python train.py --n_head=2 --head_dim=128 --norm_place="pre" --positions="learned" --bias="all" --init_std_up=0.0161 --init_std_down=0.00294 --weight_decay=0.084 --seq_len=256
MLP neurons of a small language model. Each row is named by its layer, matrix (up: input weights) and neuron, and shows model dimensions 144-239. Each number is 500 + 50 x the weight over its row's rms, rounded and kept within 0 to 999. Numbers have three digits each.
After each neuron's rows, "fires after" lists the tokens most often just before its 100 highest values on Wikipedia text that the model never trained on.

L2.up582:480544497565528540418478620489492348498565497405475572502480450539528491477414466599586493508374493475461430445474505434578499606380522600537539430489524468526547457521480509474428579431497513568516521502410511550498471592467477512504436444435411482552504495527463480520507519482466520507
fires after: " Al", " Bo", " st", " g", "g", " St"

L4.up902:455518377459473542454556458476488515402537508474456491506476552506524471487548555524569443536535496520559541550542458497518502474474441494594553597504472443437536490569468573589481539446384600436463490503552515460484536452573457530560595476492589510398475584483482578513507484450496517491
fires after: " U", "ur", " Cor", " V", " R", " "

L4.up37:511470489464496413558563477484478495562383499489474481461528529443467548498449588450514426496567519584574456475577551539452627514617549539476524472560479508463390516441481503514409566487404584462420454482574496509521452595531468580505571414552407594521543496508479396419536585523534538525
fires after: "-", " (", " un", " \""

L5.up81:505339447530534485450481520474542446557462544553485573506586526525528480594545531521472477476599398507534460579569612508407570476524551507556534566499456549477548475559587519469355450498442478544567505579486465460518472533480545506544473394535546373434522487509414433465424492386447475573
fires after: " in", "st", " C", "f", "ff", " of"

L3.up862:547424407562456425520479555529616471506510436504494592530501448378442488539574456510516418499583495465588457451597492496450470539515549524503532609490526468430539512510486566393519485490541496528563547565483521492492462549534473508577579522459498452536479470447475468472524573432477537482
fires after: " con", "s", "c", " in", "st", " Con"

L5.up964:469442471505525546501442564462517485388536587475477584567534443457418520478509472424565535469502472555503527619444534562482536473596510462583540481483541550493505502490504439506424440548444436625473502689536530511491484493408457502543462543475512541483517576562450556513521480470480387524
fires after: " in", " to", "u", " of", "t"

L8.up797:447414595490487516540541477472502546431521488545515365520501523424541561499517485479440467421465565526476558591466513621471431565460457499555475507582498515514438499590417448472479468561441512550604521421549507519520420511499556468470559571411466518456548470470454522434582475455543459511
fires after: "s", "-", "ra", "son", "il"

L4.up253:569475506512524487433455435488483459511435486508436437472490553517566444509510502526526464460544451527528472523503532597502498623540478536533514536557538493466554522480443493535502508533507419547601450388504482417423456578454595468452598485555517510437494431562443621512497475547432452402
fires after: "s", "o", "ra", "ri"

L5.up435:395419529481498427456499506592553513486564577481536497480416482498519477522444458535467507548548510546530466470538510511437589493457547536529488600573578506511376549522466464508404503505462448570618498494556575497404476525473517475529467497531397488461366483514559477463418516549428455557
fires after: " su", " Vi", " h", " Ho", " Win", " Sp"

L5.up977:501485456447496486484510483475598477438460465516448502516488393501450421482625531491493537609600520583512519530542476505436598463513462455504532448580556550414421485476518557527475506548490479492387538518590499468500551457447459519506549520579385449445584496440459500556552511525524488567
fires after: " of", " by", " U", " in", " at"

L2.up658:551488580528501484558524473551453513494482536491514395490466485506413482493428492418512601483441556609623456450559593517497552514491537474435562525488589515610613449514496448478455511395562514520484459526447549496587634489434505530542533507500532403502558466530490507448512441501441481497
fires after: "f", " de", " w", " W", "tra", " to"

L3.up244:559415502540540523494496483442469543468472578532413475498533481456433447529486569527561517466495449585604482506583498441476515427448462523558450547577622458493519438481458459522528472470516521485527418547477539553515585460446553511422586504495584426484507497486441477535610408553508475475
fires after: " M", " W", " H", "f", " In", " Ch"

L3.up815:464440541469458426494393419502472539454510526425587569386524492477535498619489444428537517416566559551607559466548570478440502504561443436503500466466505481434463489423479509480494442486521425558521472576555507444555507517446473484570532453485481513536427418455542476651504507469482443497
fires after: " re", "ne", " Jo", " de", " De", " Christ"

L9.up370:475441553523521518546456497426473443529577464457603478538445504390417514611498589534495462498514459471498533506463551525458479435588479515674449533493462464520482416490513530512437471495467536547526516405393484522469472525511623423549549471536468562517462523521595555395502505484511431506
fires after: "al", "ge", " Al", "od", "t", "y"

L5.up533:413464512419499579417513440525486553445528490512536533458519492424516528614525484406491537456496479484564483405565556446580558467553417513611566568532551567508469478358567450524493560508536463563498407601516504600563413561598588417544475552562553610456547491552492399538521537526523547502
fires after: ",", " |", " And", "d", ";"

L5.up31:550450414473491447385500589517519506501461475547525501410500367394403589514497572595407526512512445608523464499445492463552550495456550423527400458425522480626464545475521529506499522448494412527456459478555508438516515554479514472585521496438499546463472444477518603481520527465438491473
fires after: "-", "H", "s", "u", "in", "y"

L3.up307:539483506469526464528446541544538481497439464515588464557496381475419448518508451496587521535529512552454448481575574580422535472585483494420548476515599428505481531615455460525497456519439437486545475578492532520483528518483540472499485557532586501430557474418516465541486435523503459525
fires after: " in", "s", " at", "S", " pa", " on"

L10.up421:603512561499457481484441476521443617459527524461464485499512523521515530458478506540534357444511521380515516481442633497503511536402510473489439440526481453493545424542430557576544524539515493496436523557500491506581559452474479480450518516511502533474467510545480432467449483508496514608
fires after: "la", "lo", "qua", "ra", "o", "ba"

L5.up567:538513534430562548535575484489447517512488576588491566422469516511479556493494514595535580458569510501435535511506472475547550522531546443486573513579577480475513409540492441555548460427491457469473508645453597490476519425489531490590569428564509452436510549465512562548478480464490582542
fires after: " ", " |", " M", " +", " d", " V"

L10.up396:468394549551452575536482443554371526518566551511556400508519449509516465419446561508602471574450452389470455462503404544448462445436540459486525450456512433515532414564491645513470522453497471537493482499483469438527585559509561529467522597517531566554518503610499530485531541534512555523
fires after: "ra", "w", "mo", "an", "o", "tro"

L2.up977:586423358478490597415510581458547546473548505517454494444515497526535503393587493495545545431527511546511544535508455384518597521624503487536393478456580459492536540470505573473498524495477532494534515493539518525579459467495489462530546596555471433491543582510544475523522486454511530520
fires after: "com", " Bo", " Com", " Hu", " Ca", " Ch"

L8.up424:538381484400426446504524502518557498421557494538405493553572530482448500436490546459419542423554498559513602486517464528457618572541530534496437551505507471545580505509486445509499550555386520445513569458502548516462499473531542513467508522506410406512461514523442560455497484479490461460
fires after: "s", "D", " Con", "ro", "c", "com"

L10.up521:497552494495529511509441542488556474449505547510498515518541531544533517494475623525330387440507557419492346495500517459524468456516485400536478582510413535443452565572478481636562462519488489520409588395491465560555489458543392533526518537452509537527526509450513616528502450510531421483
fires after: " ", " Pla", "it", " mi"

L5.up357:443548542474443519442503580461585642490504541580433496548524512518382562497485444448475519530502445596554505516530434513460501556450514445453518607589525508539530492474511450507461518422493468483494512497516573410478520543484459474517566562535481443545467513400491513523380522455532448529
fires after: "er", " Hu", "low", " h", "in", " Ho"

L10.up506:525593487544500420488511546441520477459544476449423427483470533553532459566517480534532539479525445394530545505544543453434454584452466462494444586444558552543523519555456429496549428436606556472450445398512478427564531495598466536422552505523425576439512510394560553459478543516507520499
fires after: " w", "le", " one", "tra", ",", " St"

L2.up862:566475526541496460522510500522462534498535511532523545429581417447529476457504539528498432505503494460592367557529494539452503488559466502463549619489486494493513539450497521477605576474497531411482615445399512510477510425526552470535477517457481529545539503467469502506531444499501508574
fires after: " E", " W", " F", "d", " De"

L2.up374:537497406556486530488584483498508493542535558427514518494488513525482606492501449400567474559484543512515445568492542551440446494565429520585448386504506434448438441478472504417551550403404529507472544543500384471510477525451473574503397467322512487532508475485535590392476501430459516503
fires after: " O", " so", " C", " f", " Bo", " Co"

L3.up333:496546440464615491499560403473497508521481554433459573543511411593487502459558423460487510526420596522507571503501497497452547447442519505601557505533493379488501451577463528519497468526454609503442560455438462456580542597444456587576503510551452517504584487469536521481469543439351491583
fires after: " O", "C", " C", "amp", "O", "}"

L4.up774:510545543458502478468544523540460475465552508490479618500538489493489412509495571487507541539516458506490532451528470565463581522384513562573509586474501490458468505388478486523457522435500416484486473548594495495524490494476533529581478537543551451484443520539463480636465523532425511437
fires after: " Vi", "emb", "en", "id", "c"

L2.up529:504466416524473453535472416483488374486497563539496514463487570484475544464486490480642525558485478493601428461539521491520565449562484427462584551550548507386490505565444505613475531451417572510408409508564505487494496520539560550450515456470564513582489438521533467444452536491467491496
fires after: " (", "|", " 2020"

L5.up256:461588542471508507457491480451526423575498519497531437459608579507426466488492458596522498477508474564543520415439468646476503535482475516496542409530486572536465551538421458594569588464493429529513494627551421475580472549546518561512572548481524522509573394455399498449467464513534502476
fires after: " was", " P", " (", " were", ")"

L3.up372:609423482490522454512449460551532469444418552550429431508463407522453508476557457520533514526567413487451444587535498548542495506460537405461516498531526458608518583498444541538455463531542483524497496461599602553512635501562514483545544591514532461379466470509519516451509500522559508462
fires after: " S", "S", "c", "s", "y"

L9.up459:523432509441563449533505507487547561481483526596491449527480503338503544461511604491584456493553547557467555484446581459628458594490496559494512477565394449508475596554617491465491529504513581492602480502439493590509389459475572506482539508477499498508415507433491526545460482447553518504
fires after: "s", "-", "al", ".", "m", " Al"

L10.up275:435509541482472455466455568542460447611563517517467520451576548448494564496499539628516511482469433436548517432429487531543540517585415533617495508576557527446446437549564546508457549506476385476478451569571488531503424628494472415458493523533579430555477467525558470461500592512392577492
fires after: " ", ":", ",", " (", ";", "s"

L4.up833:494492509417515472478479546534521551524525459491547523522578496488450516398495653476501364387502525544510509527470480483511499494444555417466521510493376580438434551614437438464542549528514483449428524531478512433459408421456530540487516484490460438491474490483446436504443488542504418401
fires after: " ", " mi", " Mi", "-", " vi", "en"

L3.up693:498578557471513499436551581499531443425394553478469491440542507507535584585478452501454525454463464538578506448472568566497469516425480511578469627562478454451409520585414546556470485518506499452446492447531392466528627431513522490525472530433533436447445587556464498458606450499468517466
fires after: " U", " W", " Cor", " War", "ep"

L3.up1001:474547492401576547457472537497548495420485430487548479484536497439568419528483449501540548490511446478600528513535509541511520560448558522482517401551581547461566547467557529517415504538489368480430490488557496556359571455518541527462486567458507552420434520515545465531574511536521498559
fires after: "s", "equ", "g", "r", "am", "p"

L9.up107:494591501476421517495548511463490528428508454451468550477492533466449483496524562484484556504495532491502498436492572592470429417570472505611526535499475564515517589474578423502389469489527505572432564483383471501478470535559539511507498520486560554462504486510621567559556451542538574533
fires after: " Ad", "ad", "od", "al", "op"

L2.up784:437437554555562436410496464557495529552470475444484453455494498628605449491514542470523510597478525445561542451545364475377483508529505527543523521551544450462474401487560510496488431489490504460480558607466468444583522484515433469544475495489477465509400511514467584541428425558452570498
fires after: " f", " F", " se", " Se", " de"

L5.up1019:433515462401497495571518514473544449479508493456533467501473473453550465416526445443558554473490516513520577430546572490440486532493522577491467467471561486544461586407520492474480478564467533476462539482426497438492456465555566469510510500524460538493570451578551499462587580494476432446
fires after: "s", "la", "p", " it", " Ad"

L5.up251:560532482486515592492472557471435430443476478483370514515506460590551560457545454542493556525519484443482484444497491491529498505463552506600527527576539534420479501450534425492426585415512489584506518517470558492464451490527473474581471473519472549461617502437500570507536548543511566519
fires after: " /", " St", " (", " Li", " st", " V"

L12.up469:543417510507503564506573479507375450502485500525455510419568530427440479528541473524518473441567526441500541536532465592543510504497556470479588538556462579563523489564472509581552480419528463466502411488529532467461487469520489579496438493553512519602540458522533454443477567457477501493
fires after: " ", " |", "[", ",", " be"

L2.up92:491422478559470503507428502542468528549501506446472480582510529626545512499524488524536422483493518456507388482523458448558515478572488448557496568412401568566489505483571447375532521554446457408444611473457490469473435509518528419555434414525432533575617496513426436429394498489494534485
fires after: " E", "d", "E", "n", "con"

L5.up816:491461463477466404514496483487579576475625509495596481423562451556470457438433496538551540525504496516551510474484593431422515488496491498469443508467503545435449449472456464483568484513591534525560540457449543501577504470512543585500559499492553470512554464408557456533543501478453585504
fires after: " Christ", " Jo", " Louis", "s", " Z", " He"

L3.up216:504501462529461572473493499471493522448480407515564490498459450519433503536631481572517498494567513479555491505478539388430572535478528555505494459498460477376599502534526537490420495518487416493452620527439569547499538497404540507598481529542438524562487463450515422494526469563502616521
fires after: " the", "il", "d", "id", " trans", "act"

L4.up530:512522446557487477372516514512556567473450499504512572449527457493500503472550509473513442534487492521495524514599553531507536547474450499496471519570522468530419511538591491435563502463470614498504495429506538470437609451571480453492503405439444516478511597533433499401536552432538540524
fires after: " U", " Cor", " Har", "u", " inter", "ter"